MLP neurons of a small language model. Each row is named by its layer, matrix (up: input weights) and neuron, and shows model dimensions 672-767. Each number is 128 + 32 x the weight over its row's rms, rounded and kept within 0 to 255.
A block is one neuron, or neurons of one layer that tend to fire together. After each block is what it responds to, as a language model described it from the Wikipedia text at the highest values.

L5.up452 [172 142 138 126 174 159 116 123 105 123 135  92 115 163 126 162 136 108 103 146 122 101 158  88 103 189 181 176 218 106 103 147 110 115 105 161 134 118 170 161 112 153  55 175 119 137 130 142  91 155 148  93 111 114 135  98 113 134 177 109 113 205 164 161 122  64 105  77 135 145 172 175 131 116  85  83 134 150 156 130 121 132 170 148 120 113  85 117 141 121 131 174  97  60 103 108]
L5.up1812 [155 152 138 115 148 137  87 114 140  97 144 149 199 198 120 155 139 127 130 197 117 130 109 148 153 136 168 129 113 128 107 145 118 154  91 133 139 132 143 105 125  98 140 107  91 102 114  55  96 118 116 146 147 133 154  79 129  85  74 170 150 126 167 103 135 106 169  82 127 158 150 142 132 121 180  78  98 107 238  51 148 127 107  91 156 167 157 128 165 146 117 143  46  96 118 118]
L5.up2259 [148  87 163 136 199 166 139 120  62  91 139  82  91 205  78 171 137 103 101 146 146 133  96 119 150 135 180 145 141 135  84 143  86 173 145 162 120 126 147 143 117 165 106 154 104 147 130 136 116 180 165  90  85 180 181 170  87 157 129 133 103 136 132 131  98 150 131  69 118 107 171 112  99 153  83  93 155 156 152 114 131 162 167 131 106  90  60 127 135 107 119 140 184 172 135 131]
L5.up2695 [137 113  70 153 151 110 107  82 138 145 131 153 189 148 124 119 134 145 125 143 152  69 110 139  82 158 150 136  99  72 110 116 154 123 127 131 115 137 199 128  33  67 146 159  94 140 147 116 128  64 151 162  95 100  95 104 160 132 124 194 124 164 128 171 182 158 142  99 115 130 172 141 134  88 124 132 130 113 163 119 137  89 126  76 145 161  60 105 122 149  90 128 154 100  65  59]
Responds to: Violence, harm and attack context

L2.up884 [130  94 128 173 170 174 112 133 114 155 128  98 130 108  66  70 142 134 179 166 111 104 116 127 138  98 194 159 143 119  72 145 131 126  98 161 101  83 143 115 124  97 191 190  54  65 108  89 155  97 101 172 179 114 155 104 113 118 141 117 162 150 137 114  90 127 156  76 121 168 126 120 117 155 118  57 152 111 183   0 164 161 152 123 101 154 115 105 173 126 107 133  92 128 119 122]
L2.up981 [172 124 126 103 175 135 188 117 150 178 163 160 139 144 133 131 120 220 129 125 180  60 142 143 128 164 132 142  78 161 103 122  80  89 177 172 133 133  95  55 115 133 129  99  93 126 122 119  32 104 138 167 122 107  87 131 101 159 187  97  82 150 189 103 140 129  95 121 151  72 164 130 123 151 137  56 155 114 142 135 198 170 107 132 107 169 145 110 170 139 136  81 152 184 123 130]
L2.up1102 [163  96  99 132 148 118 111 108 119 173 144 138  85 142  98 119 164  80  77  81 172 172 114 133 236 136 161 109  50 150 139  85 120  74 124 153 151 190 119  55  91 138 159 181 106 141 126 163 129 100 116  99 112 113 136 167 147  99 117 109 135 116  83 103 114 137 112 117 127 157 134 129 112 178 105  62 130 131 117 106 117  91 182 148  98 187 107 161 150 140 144 137 125  82 110  93]
L2.up1255 [146  77 129 114  52 106 140 111 121 102 182 151  71 149 143 103 119  90 107 143 161  70  65  87 142 111 155 115 112 160 128 130 132 135 134 154 137 166 101 112 104 116  99 145 156 146 195 163 126 166 114 135 127 141 164 144 177 137  61 140 175 188 162  85 124  65 133 111 190 166 116 103 106 139 176 142 136  70 112 192 110 146 137  77 144 145 134 132 125  87 161  65 172 134 109 122]
L2.up1381 [115 128  89 151 170 142 112 137 154 150 142 115 189 123 126 127 191 182 132 103 138 106 136 126 107 171 182 134 101 120 153 122 103 126 168 127 156 137 100  98 117  41 156 131  91 154 164 150 121  98 133 166 114  76 139 122 139 174 161 121 138 112 173 119 148  96 103 107 142 130 128 164 153 161  75 133 133 161 153 106 172 111 113 106 160 121  61 123 154  55 149  88 111 122 175 103]
L2.up2842 [ 97  69 135 174 197 137 153  85 137 146 166  86 162  99  68 100 126 106  90 130 133 191 151 137 125 183 126  47 128 159 110 143 124 152 134 128 122 210 134 140 122  29 102 151  60 156 157 124 110 124 132 142 128 155 156 116 161  65 116 170 110 154  96 160 115 113 177  82 134 151 170  96 165 101 171  83 154 124 190  81 127 119 152  85  98 141 105 119 124 134 106 114  16 112 161 158]
L2.up2961 [142 122 153 206 170 168 178 101 148 177 146 134 130 118 108 127 160 148 108 155 107 133 149 234 158 123 137  87 110 153 169 123 150 151 124 190 148 136 176 158 105  72 130 128 170  97 125 172 114 159 137 144  96 109 146  95 156 118 131 102 148 182 146 120 142 102 123  71 118 102 199 161 113 123 131  88  73 126 116 112 185 143 135  64 154  93 149 133 190 122  98 100 140 113 159 132]
L2.up2975 [ 96 120  91 139 148 155 126 102 123 132 171 108 124 103 121  82  79 116 156 134 105 127  88 196 137 158 125  76 100 104 150 137 113 106 141 193 126 181 125 197 112  79 117 147  71  86 118 222 143 143 128 108 192 149 137 163 131 143 171 143 140 119 155 120 166 145 102  48 147 139 170 158 157 123 132 104 162 173 158 116 161 110 151  82 166 145 166 155 146 108 153 145  79  97 128  93]
Responds to: Relational verbs and misfortune nouns

L5.up515 [114  90 128  80 106 121 162 108 114  91  86 191 118 142 112 147 111 101 131  65 131 136  87 145  69 199 158  97 150  99  87 117  41 162 115 127 154  98 116 113 155  67 179 179 143 132 101  95 128 159  98 137 117 114  66  70  94  88 111 127 135  90 110 134 176  70  90 114 192 153 122 101 160 149 178 119 140 100 134  80 121 149 168 104 147 157  82 158  80 120 120  88  96  64  98  85]
L5.up1121 [106 114 138 169  88 146 176 152  93  81 143 134 126  87 117 134 161 112  71  51 159 119  94 119 153  97 139 159 133 128 181 165 113  90 109 106 150 156 126 118 113 136 158 189  90 145 124 114 110 152 154 123  62 134 126 130 153 109 135  92 133 132 104  92 216 118 131 144 138 141 125 101 101 168 150 110 176  98  91 110 102 115 151 121 227 118 105 203 115 170 130 200 149  73 133 101]
L5.up2210 [129 106 179 134 161  95 137 160  99 103 143 162 110 156 121 168 158 176 190  97 126 128  68 120 153  64 146 108 200 124 184 100  95 146 134 107 129 140 109 142 113 112  99 162 111 193  94 167  95 125 128 106 152  86 162 173 145  92  61 128 128 124 114  76 143 154 126  87 145 112  98  41 108 160 115 171 184 114 117  73 136 164 155 145 202 121 140 175 149 155 175 101 129 175  83 135]
L5.up2508 [123 171 167  92 107 128 137 111 129  90 186 112  75 144 135  94 155 183 140 151 126 128 101 139 152 153  94 115 128  96  93 108 130  99 150 135 141 156 104 101 109 114 128 135  88 159  77 163 123 153  77 117 119 134  83 128 158 170 137 148  98 148 165 157 187 121 131  58 136  81 123  79 143 171 121 142 178  87  98 104 145 141 150 155 122 100 105 201 136 113 189 113 126 148 135  67]
Responds to: Copula after subject

L2.up319 [133 109 106  94 107 108 138 119 111 148 107 123  95 175 157 128 133 192 125 123 121 132 135 126 144 130  97  18 207 171  70 109 102 131 121 173 157 190 118  96  97  99 138 164 138 195  86 106  32 150 146 116 106 160 114 154 126  67  91 136 128 126 124 101 111  96  49 176 131 102 148 124 146 115 148 150 156 156 138  91  91  90 126 116 138  86 135 164 137 128 146 166  80 114 111 154]
L2.up801 [103  95 118  89 143 138 126 135 135  80 138 115 118 125 140 142 138 102 161 126 161  93 104 101 108 132  75  87 121 110 156 170 127 143 144 135 209 117 169 127  91 131  89 111 101 106 128 160  98  97 123 132 103 139 161 140 158 154  73  98 121 153 125 108 185 134 158 138 119 151 178 110 162 138 126  91 155 108 205 150  95 115 135  57 126 108 117 165 129  93 105 115 106  98  90  92]
L2.up907 [ 97  85 133 103 138 144 182 128 110 185  91 109  77 123  84 123 139 116 137 132 129 145  87 142 146 162 140  24 168 147 163 141  99 133 107 130 124  97 125 143  96 102 109 174  67 123 143 157  88 111 141  92 130 164 136 158  91  65 110 100 125 156 122 123 122 103 113 150 237 112 155 142 122  83 192 156  95 117 113 113 114  82 167 103 128 118 119 127 145 128 143 130  75 130 145  90]
L2.up952 [ 99  83 109  81 189 132 212  79 146 129 150  74  65 128  97 134 124  61 125 134 101 162  86 152 147 154 105  72 150 125 129 124 155 144 116 128  97 124 131 169 141 122 114 190 137 122  67 151 127 110 190 164 129 191  96  93  64  87 122  79 183 125  44 111 163 162 145 146 154 143 129 106 133  75  76 111 151 100 174 127 133  80 161 149 151 147 107 114 103 116 147 130  87 127 129  82]
L2.up970 [158  99  96 114 139 178 123  69 127 142 147  94 109 126 137  94 161 174 176 106 124  97 104 130 122 136 118 109 154 141 204 145 109 104 154 165 143  73 105 118 148 126  95 118  97 165 152  86  78 103 124 106 119 154 113 112 125 130  47  98  61 126  97 119 155 100 166 147 162  97 133  87 154 200 165 130 134 139  92 150 165 125 168 133 128 114  88 137 102 110 135 116 129 123 159 138]
L2.up2286 [171  79 102 109 103 171 156  47 112 122 126  99 114 120 137 108 174 196 136 100 109 101  87 148 130 182 140 157 160 147 136 163 129 120 196 154 194  74 130  62  99 147 129 141 147 150 145 108  45 114 116 139 179 120 114  84 134  96 107  87 115 163 153  79 155  83 142 119 172 128 176 111  98 142 152 111 157 156 149 134 164 142 133 120 136 118 116 141 109 124  54 145  94 109 133 140]
L2.up2532 [126  87 155  95  61 134 170  95 149  83 175 153 103 110 104 124 158 139 121 131 133 176  99 156 165  96 146 106 131 179 139 183  97 199 210 173 141 153 105 141 147 136 162  49 148 153 154 116 138 117 197 156 132 153  61 170 161 121 142  96 148 125  94 119 160 124 157 119 173 124 127 123 106 227 131 105 153  67 113 179 171 120 158 179 193 131  67 134  86 111  94 104  74  78 152 132]
L2.up2934 [113  77  82 122  78 131 190 117  97 129 139  78 197 159 133 143 104 101  95 173 152 181 121 135 151 136  84  66 181 146 179 128 119  74 117 120 106 169  94 144 140 106 116 126 136 115 104 136 115 140 134 161 110 170 145 127 126  67 125 145 116 110 130  97 141 136 117 103 131  93 108 151 127 180 151 136 162 124 163 163 144 141 165 154 172 123 136 115 128 124 157 138 103  82 115  73]
Responds to: Label-introducing head nouns

L2.up293 [ 85 116 117 115 160 178  79 105 119  89 140 126 123 102 153 124  99 132  69  90  79 222 138 141 236 131 163  76 122 108 154 133 131 112 117 153 155 170 111 107 122 141  90 120 139 168 113 142 146 146 146 123 133 140 151 120 214 122 184 185 169 169 186 115 137 144  94  52 121 116 141 145 146 135  65  92 162  68 126 154 145 155 125 125 171 176 127 140 129 131 136 102  71 123 121 171]
L2.up656 [ 62 154 153 113 171 152 113 131 127 129 160 124  54 106 148 131  84 137  55 150 119 130 127 118 186  97 130  71 141 148 158 174 138 148 174 210 146 171 102 128 127  78 142  89  45 135 117 189 109  93  63  88 137 166  85 117 120  52 142 116  81 110 147 111 102 144 100 139 120 157 146  78 116 133 121 101 236 127 126  85 195 173 156 141 193 146 148 149  99 136  88  87 105  95 126 165]
L2.up702 [ 50 124 127 149 160 171 134 125 141 165 143 123  89 175 113  84 149 133  96 131 108 139 100 153 177 143 163  57 108 119 165  21 159 116 164 178 166 129 167 139  90  64  94 146  94 120 122 122 115  92 123 193 137 176 111 168 138  99 135 153 138 160 144  90 112 136 111  76 147 127 176 105 168 174 138 124 125 172 159  77 128 143  91  67 157 147  94 131 132 139 100 105  74 117 148 144]
L2.up741 [145 158 147 151 140 110 111 157  82 128  88 123 158 138 114 133 162 149  51 117 127 119 130 117 139 148 119  36 145  90 158  85 138 137 101 207  99  87  66  95 124 141 190 160 118 124 146 152 121 105 193  43  90 121 162 168  77 110 116  93  98 167  49 111 126  89 101 143 134 198 173  77 136 166 101 104 132 154 196 106  81 159 153 135 153 106 144 127 136 152 130 125 134 129  97 120]
L2.up1288 [104  94  81 144 115 160 204 104  90 201 137  76  74  87 148  82 205 122 133  85 123  94 151 169 118  83 145  73 127  86 158 154 134  84 118 194 186 164 113 161 135  61 143 176 141 112 177 139 125 113  64  99 153 170 113 145 169 103 136 186 163 156 121 144 124 106 125 107  93 140 166 108 134 135 119 133 105 155  82  98 141 136 111 117 165 147 121 156 178  94 102 104 105 124  61 178]
L2.up1387 [ 36 128 177 141 138 215 150 127 128 188 149 170  82 178 139 118 130 136 105 129 122 128 140 181 176 100 168  63 149 110 129 131  68 151 140 183 140  84  91 129 104  72 122 155 120  71 148 184 118 108 150 173  99 115  74 173 200 138 129  90 100 127 170 109 155 151 118  94 122 101 142 119 141 210 116  83 172  94 148 114 204 131 141  73 185  98  73 152 146 124  60 129  72 127 104 123]
L2.up2085 [107  94 133 144 101 156 176 156  93  57 140 131 111 160 141 199 151 127 127 144 134  88  94  96 193 129 137 122 133 119 173 108 138 140 139 181 118 198 120 109 114  89 195 154 112  62 113 180  99 139 151 125 116 111 140 100 140 147 138 155 136 148 130 130 146 108 110 101 101 137 162  95 144 134 185 124 113 104 137 143 193 118 131 146 126 131 113 180 144  98 149 123  67 138 145 159]
L2.up2416 [ 69 123  73 132 131 125 179 143  94 116 113 198  90 196 135 143 245 158 120  88 162 117 123 115  67 158 121 152 162  94 107  70 131 161 145 146 138 102 114  75 105 139 106 147  91 120  80 125 135 172 115 152 165 120 144 187  75 161  40 164 138 162  63 108 111 153 128 110 130 134 141  82 144 179 170  82 185 115 149 119 125 134  75  83 121 121  57 166 143 154  80 129 147  90 126 184]
Responds to: Contracted copula after pronouns

L5.up888 [132 107 100 115 161 108 177 138 166  90 153  92 181 155 121 114 230 156 149 166 167 123  88 102 101 121  27  82 209 130  87 132 138 106 179 118 118 116 139 144  90 181  92 130  88 158 186  87  62 129 124  95 101 135 100 125  91 128 170 112 169 111 161 118 174 117 123 128 146 153  99 104 178 185 125 114 146 119  99  62  82  95 195 122 144  86 157 161  76 148 125  84 194 136 164 134]
L5.up1571 [128 118  90 172  65 172 127  79  78 180 158  96 169 130 137 141 126 144 147 120 132 161 134 174  91 150  84 134 162  94 118 105 145  99 180 151 190 133 110  82 126 167  54 164 179 156 126 133 105 133 153 160 152 169 129 100 159 119 143 173 125 134  76 132 128 108 122 130 156 208 167  97 115 104 157 110 136  64 164  82 117 155 141 140 155 137  81 195 138 125 106 150  91 135 149 118]
L5.up2311 [119 150 131  83 123 153 182  80 173 141 194 101 124 139  94 170 124 129  98  52 149 111 113 159 156  78 135  55  79  71 139 102  96 175 137 122 147 107  94 129 106 106  39 122  98  33 101 152  69 164 146 100  45 144  95  81 106 103  98  94 150 152 108  79 106 100 113 143 167 103 135 156 122 119 137 113 174 157 143 117 125 135 185 111 160 154 117 171 106 105 172 171  63 108  78 164]
L5.up2812 [129 114  74  71 191  88 197 134 100  66 156 128 175  81 118 136 160 119 128  84 129 164 103 129 125 150 146  70 153 115 170 142 128 166 151 148 184 130 113 121  72 141  66  83 131 100  68 189  80 171 134 141 174 115 130 134 175  37 127 115  93 132  89  64  80 100 113  90 188 132 133 131 137 167 181  98 122 108 122 123 107 121 144 119 138 140 121 187 143 136  97 108  97 185  93 150]
Responds to: Words preceding "as"

L3.up517 [145  81 150 121 145 142 175 132 105 116 116 126 110 146 132 189 133 166 138  77 151 144  99  97 174 123 155 118 149 132 123 134  95 130 149 117 158 205  54 112 144 115 153 127 139 144 111 170 121 121 163 116 185 126 148 119 119  97 128 175 144 115 159  94 130  86  91 100 158 112 200 127  82 121 154 131  92 112 118  54 165 143 183 125 199 121 135 171 121 144 136  98  98 134 118  98]
L3.up1922 [122 130 154 157 184 160 138  88 130  97  93 158  87 122  92 115  98 179 103  98  88 116 161 135 120 127 112 106 140 100  82 165 125  92 239 145 145 154 124 114 141 167 100  74 141 159 131 120 116 104 123 126 135 174 128  78 157  57 125 120  96 127  95 152 205 152  83 136 178 128 126 119 121 170 133  55 213 137 111 135 112 105 135 158 129 130  92 166 103 109 141  96 124 141  55 135]
Responds to: Be-verbs after subjects

L2.up912 [149  81 159 121 128 100 148 139 139 150 137  87 179 169 130 118 140 138 123 133 136 117 119 130 166  33 132  69 205 119 138  76 120 158 125 174 144 165 135 118 130 119 114 134  98 174 163 170 103 142 146 123  84 129  96 108 148  83 128 132 159 127 168 160 145 115 123 158 130  90 203 134 123 139 179 104 117 143 131 143 190 112 136 151 187 166  93 133 103 105 171 117 101  87 158 144]
L2.up964 [ 83 103  91  96 164 187 114 124  94 139 165 122 155 114 163 149 217 124 109 105 109 158 110 148 114 169 137 162 179 133 196 124 143 129 155 191 205 133 137  85  59  87  80  91 161  89  65 108 108 106 124 116 101  87  69 154 158 142 136  73  71 161 111 134 139 117 125 105 112 149 182 159 146 187 128 153 107 141 133 114 137 131 171 106  68 102 106 161  87 162 178 121 134  76 109 118]
L2.up1046 [126 101 128 139 127  99 130 137  94 166 151  79 146 130 139 122 155 139 125 146 152 148  88 187 130 129  92  28 119 102 148  95 125  97 133 199 224  98 100 120 155  80 139  97 113  84 151 207 110 103  92 153 168 173 124 187 120 116 166  62  73 184 143 135 159 100 174 142  82 107 166 139 144 101 171 124 118  30 102 173 144 124 107  84 137 157 139 170 144 145 141 167 124 158 110 172]
L2.up1272 [ 97 130 170 108 126 126 119 129 137 131 131  98 102 127 174 115 134 130 116 163 147 136 143 178 190 136 167  91 120 159  95 143 105 123 135 176 162 137  83 132 112 131  88 161  30  96  92 115  99 118 133 148 145 174 177 120  55  94 113 107 100 216 177  67 170 103 166 130 145  85 188 146 131 167 131  74 110  93 175 126 163 145 125  27 113  73 111 143 137  79 138 143 134 113  82 136]
L2.up1275 [185  91 106 107 136 154 166 109 120 101  70 127 161 127 107 113 131 166 123 116 131 167 127 157 158 159 158  88 165 114 105  51 143  97 172 193 218 146 165 134 164  79 119 208 103  62 177 149 101 184 145 137 103 181 182 125 148 107 106 114  97 128  93 119 117 113 112 100 139 128 110 144 118 130 154  82  85 111 164  59 129  74 202 130 125 105 123 189 142 130  64  77  97 118  77 130]
L2.up1328 [142 157  87  97  75 110 154 121 133 165 112 154 149  98 192 136 141  82 110 157 148 156 167 127 170 112 125 115 147 104 130  92 113 188 175 162 154 196  66  79 131 152  96 119 130 103  77 139 105 105 123 155 129 169 148 126 134  97 116 108 115 188 153 105  74  84 135  80 169 193 144 111 164 140 131  54  99 140 115  52  57 112 159 142 170 112  78 151  87 164 163 111 122 118 157 164]
L2.up1443 [115 104 111 140 101 103 156 167 127 182 124 120 128 133 132 133 131 148 108 170 129 158 122 174 192  82 167  74 132 154 146 110 112 131 165 142 136 146  94 132 100 148 153 159  67 108 119 111  92  88 144 106  95 173 199 127 181  96 171  88 115 142  81 122 145  97 102 102 119 158 163 128 147 116 171 108 100 130 111  97 101 114 149 138 138 176 111 131  96 121  95 140  82 152 153 145]
L2.up2937 [110 167 101 134 178  56 184 134 159 144 123 125  99  65 113 133 197 124 118 144 124 176  91 107 125 122  83 104 103 118 124 116 159 130 150 193 140 115   9 149  29 179 143 164  54  89  76 106  93 130 103 125 127 170 166 186 105  85 117 108 112 174 119 113 162 137 169 104 135 176 124 135 160 126 122 144 148  80 158 128 141 151 121 124 131  89  68 139 142 163 135 147 155 140  46 110]
Responds to: Second-token word fragments

L3.up180 [149  89 113 127 141 166 114  63  86  85 127 131 164 112 158 178 191 117 121 155 151 138 122 129 190  92 115 168 125 131 139  83 106 124 124 135 156 154 101 109 141 142 162 122 107  82 136 144  92 106 116 159  90 102 146  76 129 114 136 102 137 169  81 136 119  91 145 144 173 181 126  98 144 104 123 131  59 145 110  83 126 112  56 127 103 168 115 125 104 157 176  96 163 112 166  64]
L3.up1409 [141  52 134  92 142 174 112 142  84 128  77 128 105  94 123 134 192 145 113 138 122 132 100 131 170 158  99  18 114 152  86 109 120 151 203 170 147 158 124 145 141 146  98  98  84 109 146 119  86 164 137 122 134 131 160 160 105  92  93 113 149 203 102 165 137 118 156 157 114 134 154 127 171 118  88  78 165 160 123 163 152 138  62 119 152  97  83 118  98 164 175 139 141 125 149  94]
Responds to: Head noun after "the"

L3.up2583 [129 113 108 137 133 135 155  92 145 150 155 161 152 152  92 105  83 146 114 115 108 163 142 218 124 148 151 158 153  79 105 153 120 103 124 153 166 116 174 116  73  75 138 120  66  83 113 146 131  56 135 127 160 122 145 126 147 134 156 119 139 135 149 127  97 119 121 118 134 143 173 119  93 168 118  59 114 108 165  46 112 153 121  78 106 173 153 100 133  90 133 116 174 101 128  81]
L3.up2684 [158  79 143 185 132 150 150 121  72 131 201 130 147 143 153 126  88 194 150 163 136 154 115 156 139 136 177 105 131 198 126 147  96 170 144 166 155 174 170 127 133  53 154 134  49 120 128 155 115 136 129 131  55 133 103 120 149  81 164 118 136 151 144 102 165 145  77 113 106 134 167 117 122 111 110 144  69 156 148 100 119 148 126 107 113 163 147 115 194 134  74  67 140 120 158 145]
Responds to: Action verbs in narratives

L5.up709 [ 36  50  69 100 169 134 114 108 111 108 139  99 125 119 129  99 179 111 164  65 135 131  80 198 188 102 100 151 156 189 120 192 109  93 102 148 145 128 143  98 159 133  67 145  84 158 119 104 132 145 136 150 108 139  70 111 147 116  69 144 124 157 103 117 120 118 129 151 135 152 106 132 158 131 104 133 126  64 137 137 182 177  88 111 135 170 136 145 115 208 151 145  62 173 186 145]
L5.up1651 [141 116  89  92 117 113 187 112 169  34 157 130  92  80  96 133 159  78 135 115 140  70  91 138 117 161  79  81 199  98 100 172 170 143 138 144  75  37 161 106 145 147  97 144 134 138  16 158 134 139 159 159 115 167  57  79 110 122  96 107 153 152 105 165 146 100 142 103 105 159 156  80 129 137  63  74 167 111 140 127 149 106 112 126  85 162 149 141 119 159 133 138 106 160  85 192]
L5.up2045 [149  78 109 111 200 166 108 122 177 119 154  46 124 110  82 117 149  63 125 125 149 102 151 122 138 175 104 138 122 143  90 153 168  88 171 131 129 148 141 117 170 133 146 129  96  76  93 155 135 153 149 123 161 119  63 137  69 117 147  98 122 190  52 132 152 197 127 147 191 133 111 131 183 137 125 163 163 132  55 173 119 117 186 138 142 118 137 100 130 133 148 148 106 105 105  99]
L5.up2704 [146 106 161 126 118 161 128 100 158 110 115  78  92 127  70 128 156  99  57 138 172 118  66 177 106 158 119 147 165 175 177 147 139 168  82 146 115 142 147  54 135 112 124 149 112 122  78  78 114 142  46 137 129 154  73 123 128 149 115 124  95 158 134 166 160  96 188  95 158 196 124 135 148 144 176 107 110 118 162 149 184 167 177 137  87 141 133 120  68 132  78 182 133 190 179 181]
Responds to: Back-reference topic nouns